From a checkpoint of a small transformer trained on Wikipedia.
Size: 3 heads of 128, vocabulary 2048, 18.5M parameters.
Training: a variant of Adam for these matrices, 4883 steps.
MLP neurons of a small language model. Each row is named by its layer, matrix (gate and up: input weights) and neuron, and shows model dimensions 240-367. Each number is 128 + 32 x the weight over its row's rms, rounded and kept within 0 to 255. Numbers have three digits each. A neuron's up and down rows have the sign that makes its largest values positive.
Before each neuron's rows, "fires in" lists the words (lower case) most often at its 100 highest values on Wikipedia text that the model never trained on.

fires in: "at", "from", "between"
L5.gate656:137126172115136077119161111210131123111141087101094084133109101142080099160120128123089132086088116157146150129078163067142113156069102170073105131175144044117096155140069135110076082124127161113184144144087150136154086130156124120162145136140125060164115093157101182116200127126159115086104127102128141105085165096159120102123156066164138135170103135165174086106091159111084133149092
L5.up656:057080066140123157118144150127127127098085120167160173102130137065142158084136145114097140194120136074100162121099087166128137114113152131170173153103131129184144151159114150110159099087077089151178127082148111115112155178101124116130038116137111124161128111133136149148104130152163140102104126201094161156085131127145175089162140134132106145119152178136143196143145156130015111103136

fires in: "since", "before", "years", "then", "once", "until"
L4.gate916:131149092064115160145081108168078110114154146143062194101155055094124105142145157119103138083116153090146141137151108115104037123114140158099062110131138117148125140103116192141116162149121162132096119156157129116156149134125132132174142151129088087162152100141155151117123158109129173114121158115134108131137128124067056138189109132120125139132066114098058132170146151126173132168064
L4.up916:128173057123078154140112129154131106156109097115135151133142050126120181115128132163107133147166140126174068125125097101120118168138080202053104138116089114152154132113155140166082127176107110140104174126108071191096123116114155116122140101134154026117107181147117135164163173125171106112187086068142122163105143141099135095087142158052092153074181097087124167080145085164128098094172

fires in: "between", "both", "later", "before"
L4.gate41:151138090075086122104120097148117142170103100096105172092061076133055151135096094100074104127115140126163165142083165033113105120139099153099124152099145026116162160114121142114082167135161129086123148132113140141116149157136104152180143166138098112153086149152157150112166066121118136086117174151116118098125128144099140063093141085150142089176131182083166153132087126154138101090083
L4.up41:186159130105161215104170061109108144046097130196146115120142113159080101183122132127080103116127133049099178078131121144149125132098170135126157090129140135115177126133176150093147148057114094131175058114124097131119104113125116166127091107149100100128212071114115160110091149108132138127122116139081117158064155083161157157153120109105214125048139167178120084137124096115115192148154

fires in: "a", "appointed", "shield", "to", "allowed"
L4.gate169:117109113152205104144143138111102136167107131083108118119085133136132099105106139082125143136082171124142160143117141124133140089111145091150169152134126168087078101156148117102097115200132113133103184087119152118130150140138128081067153127136175105120152126097112133114173187149149137147138134146094136118170144164126152163143107143156136105065089151122144124117144164196143125099111
L4.up169:126144153113170124107094089083109105143131143139132115146065147061249157130071106080166112203100176108176142149135097172111119128122151175130196073147202185144070130148118186056100109106121118150152108120172152132106054130129127158147145140109112135208084148138099130155165134126102135095100147115102119146170102141039078116162097152138108106098129114207133142132167191095175131142145

fires in: "as", "according", "of", "command", "building", "children"
L4.gate177:177126119151121086138079143123132101127077074109197136098116122129141100114099135101078137131176113170111173194120091081130118159160114185133088118174146083178119146125124124168132131123134107161092139135142168076148134073099117147133128177092151112157093220122136138142119134116103133120087121117129090168129070190124083092102105101133143137090096149129154161110130087149155115170137
L4.up177:080133106152139101067131162105106088107183145099135140140114154123150065100108100174159173157139073121122127112131107100140124138154136130138159141094169114173114167128141131153187107127113105060111172085131120138151172107151086128122112112136132187090120128061176103101137058180179136178184161180097114083162149184129147122113090089111139080092123134128152155126168144112122145159153

fires in: "and"
L5.gate756:145140113158125120126096128152130132155159183134088125128146134101179112139094107111142154131122131063106084155141138110087105124110140138110123134101163115137112133129197187164094148142089118101139112143121138129099119106127160145109145129154028135173155084166190117123111141157089097169124130118112082150115106184123118167148153136138074128142154152114097097109164143125177120123141
L5.up756:092179187079167091080116157132210168118120086100108150115110146207120133123118093175154139122121098122147137128147172105141114130100121077150123140141162130096156136124117135101103169104139076166159109118199104172173097210164135177146129072128120109158153105093120112159110196141060161143170127121113121063160159157171143140149178142135137134180147098116158143044163152158107069167105

fires in: "7", "6", "8", "9", "5"
L5.gate737:135121123194137130100167138171132084140203089099129152126135100125106076115178163100115131055165184130083160130167054112164072080118101158092087105160136100072064146109166107126157116147093176092138142130170107151126093144121169125145128189107128116130157118146084113128168169069122170150107150072156063149108111128171184107117119182099152129158100141126131117168102120079127100149164
L5.up737:104121109147054158151130102146097100122123080118147106109093160111132157104127084149096147104131087136120091123116118090165108137121200190123176124128154082117181099114121161137069178098129112089139156134121179106101074129044095135229188135149171111143150044145148120197166113172132161147141100141073105098164163139160098168143181172144155150101072130128119141133151142137128146092161

fires in: "as", "of", "owned", "founded", "launched", "manuel"
L2.gate306:143113147109074093161137088107142112171173113145094083134115072131130152118122226151104141174108113105111135167159092109122099145152182100144077101186113191084065108164106158122134153156154148111182163143184122100152133118124115127099161142080157093113142148108109187131133091095100100134112122195113118191193080206159094125103143101054156134160100138110084089085088167150117149202159
L2.up306:159162140091113173094154162160133125142107129146126182123038112134111073153095139142089143158130081131141135142148074184145054185124080101089178184142174172079157113109153129138068154213124139095171141118117168168181101097136129127189127113170073107125106162078070115141081129121098111166117155126123131158127121121145167136159117130131145090124100066156131074096130180123113172104161

fires in: "of", "command", "as", "s", "commanders", "commanding"
L2.gate95:112062066104090102107119131121140145109118107095077130106153107146159116136127140162121147148135120136116101122107058098126091145165148082174112119110152101113121112136107160156127188139141134167153150144099136124191094049093103148146135161113149130131140143072156107188122176154099064135158127122069154178150154148129051110143089152135124102138157153097133184155068122114132120145122
L2.up95:148175106090149078146134089129143108115094146135143084096101095159105126113157167121173125191096113065104129100205156118142099074134110122097154144087128159120115154146157132124137143122089122097101123180106176178118133110218145155119128099136144084138078113124095183113142141161141123152120127155106106131115120100144100124155097151062102141092147077154154114116161176138108166198159

fires in: "which", "it", "that", "who", "and"
L4.gate26:118145153110158051115110083071144135165155111104133126090098118079148134142046130162111130096069166103135146152166160122131032138144111084105102184139144140142167111163199184119102108091111162052121138129137071103123117137135175157115094093176108145171098144173122100073128092163089202123105150151120058149084126150090152126150136112124115171175103119172127134099153164105182107099105
L4.up26:140099129184121104117135164114135148152146097138074140128152105082145132141179149139152145071153186112122141120071130074159104088115075078115129144118136148095123063130095097121099045118044186160107139091141129157118106141125203161102106100124106128123110148157132149084167132159097106110138124116114145070072129140150074134166124117128153217126139131118167124155121121175172133117169

fires in: "the", "a", "worked", "appointed", "popular", "population"
L4.gate387:132135141189192068122119085174158100152164104099141126102130182093165118094121079144178086141122121165172183135111114120109111149157088112095116147121103143142092119147155107133166109139141133128147097214123166078105105181181155091133163125168154117133122081109102086150185187193098164147126145104142112076131090103132110155089163168077051126112108114124118085115139125105170135169145
L4.up387:135066156125104166098110114115084122102130141063151120117105171180160146178081114131089152122123141140146185133199118137112163075079129129133093154140139120136152108155083123092076104164177128151130143093157122124145065174125070086106095116061142092135121114140127155123090074126113137088105139135109170151137118114106124085133166117164161136127137219139189099155150150129134122108108

fires in: "of", "a", "with", "into", "signed", "to"
L4.gate823:102168112141115058162121158105136126130175083103128100099052081117127143118151120117123148110174166111113154140187125118125139122122110127127064072098126143108127160201115193184137151156155123084133128178101144093178115111177112137109132132115102108169073074167100161118156149144118175146121140130150150113155143119081111117159106125083105121056082136096188124129101190165100159085167
L4.up823:132150097132146139101131148179177088116081140122122061102084096127193191142127130151098122167137114145128150094126149118096103151103126105157144134172130086122111129166110140080108079087127119160189137105141134096131092115148101108148131130071069161099103136100179183164158118116104114141121097117150128103093103122134112092145122158129140148124140127137153102146049144125148122101129

fires in: "the", "this", "her", "a", "his", "each"
L4.gate661:133186148102120111169128070165187181053118099061115111120131092082083135223124196074115164105097139169168149087143078130105081082162122153134100151199171180175107138134082135086141107077154135149139115144116162072146184124216070123140151182158059114129175092070133193099157114105121162118111133113130103133176156100133144152169104088190174162161095120158142148105049146113154127155099
L4.up661:145112121109112123137128103134093122157164150151132113102151042155138196128076121100128107111119105142113095152156087177104112126123102113116045114157156180128157087132151149126122131104121119087145143110161109143121129117125120146179156106153105113131103152141168140097080152128163149098120151130086105082095131118077114148144141097095109102058157128094055175118107154101071177141111

fires in: "the", "radio", "raised", "rainfall", "rail"
L2.gate904:132108156137144092137062106132125083150147139093115141172124131097133123166086183124087159115117124086089179126089119142095139119190073175161109143121158141125090102163100189146096116125092033159192131166043071088139142117102094188175181178079112169113097133145126131093138090177114211089152124169111151104094139093150156113163109161119163058102110199125162149128071112158111099130093
L2.up904:116114168156098091108123137144114097199106063138130120075104140087121088169169164125160107122102088091178060127127141098103120100107096164163102151129179162158145082185065109123121106160125104122119176128114187066119101109096141126090097165144086138147148157118143137123151139112141099133149207151098112157111122165105160125096154157128130100110097139099152063078109188201163065122143

fires in: "from", "by", "of", "above", "favela", "investment"
L4.gate658:095171103111071121104087133096146124138109189129130127087122104113111151144086119163170146127140105086164096125106123104111156161158069161140126121166148107106129114152127144080104011148152160068124044078141136170127118104141157124210161150134033111247086146154080160091173110093197154089139110114107084150113126133112112157120094141137128136107131104164130151103107177131139097178090
L4.up658:098128072137162103158158158112135127143107072128103128076119125088114143153092145163175089149154096041173132110120109139085193176160124127141153102157124150116108167145145115191144116157136175064142125093161125097171112101111157183125121171076134144117113097107136137178133098160148092105158072106158104109131201092117141124103085172130156147143096119113146110113042144146065081151136

fires in: "7", "6", "8", "9", "1", "4"
L2.gate46:103148146140125120130128064132109089131203071139125110100098187096124150152162137083115099123056126120112179154180094201130128086120155100089127147137193142142119089132106169148125116148127167118137156171062142091129116095039168112113158165064200108159113110149159123108134087129115145116143100140091204117119188161093123135204075174136148075119133150103124125123155118098104090083111
L2.up46:104135094066085091102167093138054092118156091130085159117134174108133150143101102135133124067089122103156152142120154078134144086101123155118111149132183134143141097104108145166123105154112144130188085125113099092100083081107116121152160111122138125162154076119131120171096137154122145102112096120117134157138162138151106187241141128226134080124088113166134106143162150063145179082126

fires in: "3", "9", "6", "5", "2"
L5.gate339:121091052139156150093158026196103116094177131121093170146054099172159149135121154090094114102136108137121110083114134068185119119095132148144095075166127106155100173160123128102101143137113161157127169123143095143154096104099130133194152092080107162109112119128126061142125151136122177112082130135146145167124139168183195152141126146130121059168105147109131123123135142122141140131134
L5.up339:131181140126149158154117176138119144118123102162076120153142118125136113149108149119058125150150083106177126151158098090097083153074128153066128100120116149105082110113167190166155138166147163174142053139162085128066134092120109061197178082140122133114158159117055055150108143076133127131111105088127124139188076158158090169113107170204162172131133143148134103079120065083197114144184

fires in: "first", "later", "one", "second", "last", "that"
L5.gate1022:079117096124084124106139067142072080131086065136165167120091117140088197092113130130119160109123152159167197144136119147167104149156113136119149101146095106154129123167073165101124035083139168121156146101079124091102169128090098108201140137170104123137101086056120085155149131137139136132107156136113143129173135144112052166128079080154118086061149192115092159129163133111136149117144
L5.up1022:103136136141140078087135108150131183130078188054120144136141142134124100132129159045140105146129086161137091120175166138120096158133150164093123193140128110071113151125090120125203148161172154078095146108133100077128144078113124183118135169143081109110112119112102076112060153122147129154170124100177112144142084156145095166138121165127166156085119123159155141142095113092169149114106

fires in: "the", "that"
L2.gate806:148121147118134144107105115119128130127089116138137092140120173063157101102102058083097172154111188113109174109140144158125157146136125139111117102101118199178143142108111105117075153071151170165099128095083126122134117129175082119158105092105058129139121115187120150078155099162154165146114154130095105092094122135128106138148166081112106120092085194109157133145084155103107147142149
L2.up806:088129119176162163107087181116159181143113112062074083150159137146173122132134142143083143104117086099130085152114099126139102097159154095107143121174170130146073170152126115111088166103155117202068220104059148103115109109108130144087108178101131084107193035138059150167083126174154141135173139182119103125095137161142091134152133124123180106095131156148155064169116130105139113143037

fires in: "the", "previous", "this", "next"
L5.gate122:162152173139143140138165066133130137104187216084140165155106135102087078175115203141079119109076105127111101131060116139173069149064127152111139141136109122107147144062130094051103153088102116147133089091139124137087112149161073179140099106197094079163148148130144183156126141138095129110163109122149168147152153129121167055105152140169179143108102132102169118116108184102136155191151
L5.up122:140100100087110150108120140197111155158121119134109133173138079152109071172133079172112147102133109093120149116152108139139104122128116117091122119166135085134088102115107166101077127133095135141187181196094115103138118060129144108146168157163154138074195102126145099095085099050171172119131106130093159076085103116111151131145154141106107125166054100112066114118134084151131151118114

fires in: "some", "sign", "signed", "significant", "final", "main"
L2.gate752:110136099180119102181140135144148109156126091108192148166129088181084135100118150135090091131098092096127142075145102168063139100144102153111123141150148116129084174184087113102084123153132169073016132147200131107144131121109144154142100181181095104112091107106105088181167068090121181147140127192087124098150121176095140117146159141131106132136190138078161115157154068093123135169103
L2.up752:081159171152092137189080144084158120157164096134127164131175137111173069146103058126098128206148050114105149109098086153109125072207105118083198115114097092122116091137160150133124115126131080151158110107171095096111108108104141168137168167155187155137112144144142089167116168127111125128132162146152104120125125154179148075121183136153208079125145114116162139121134099139105128140133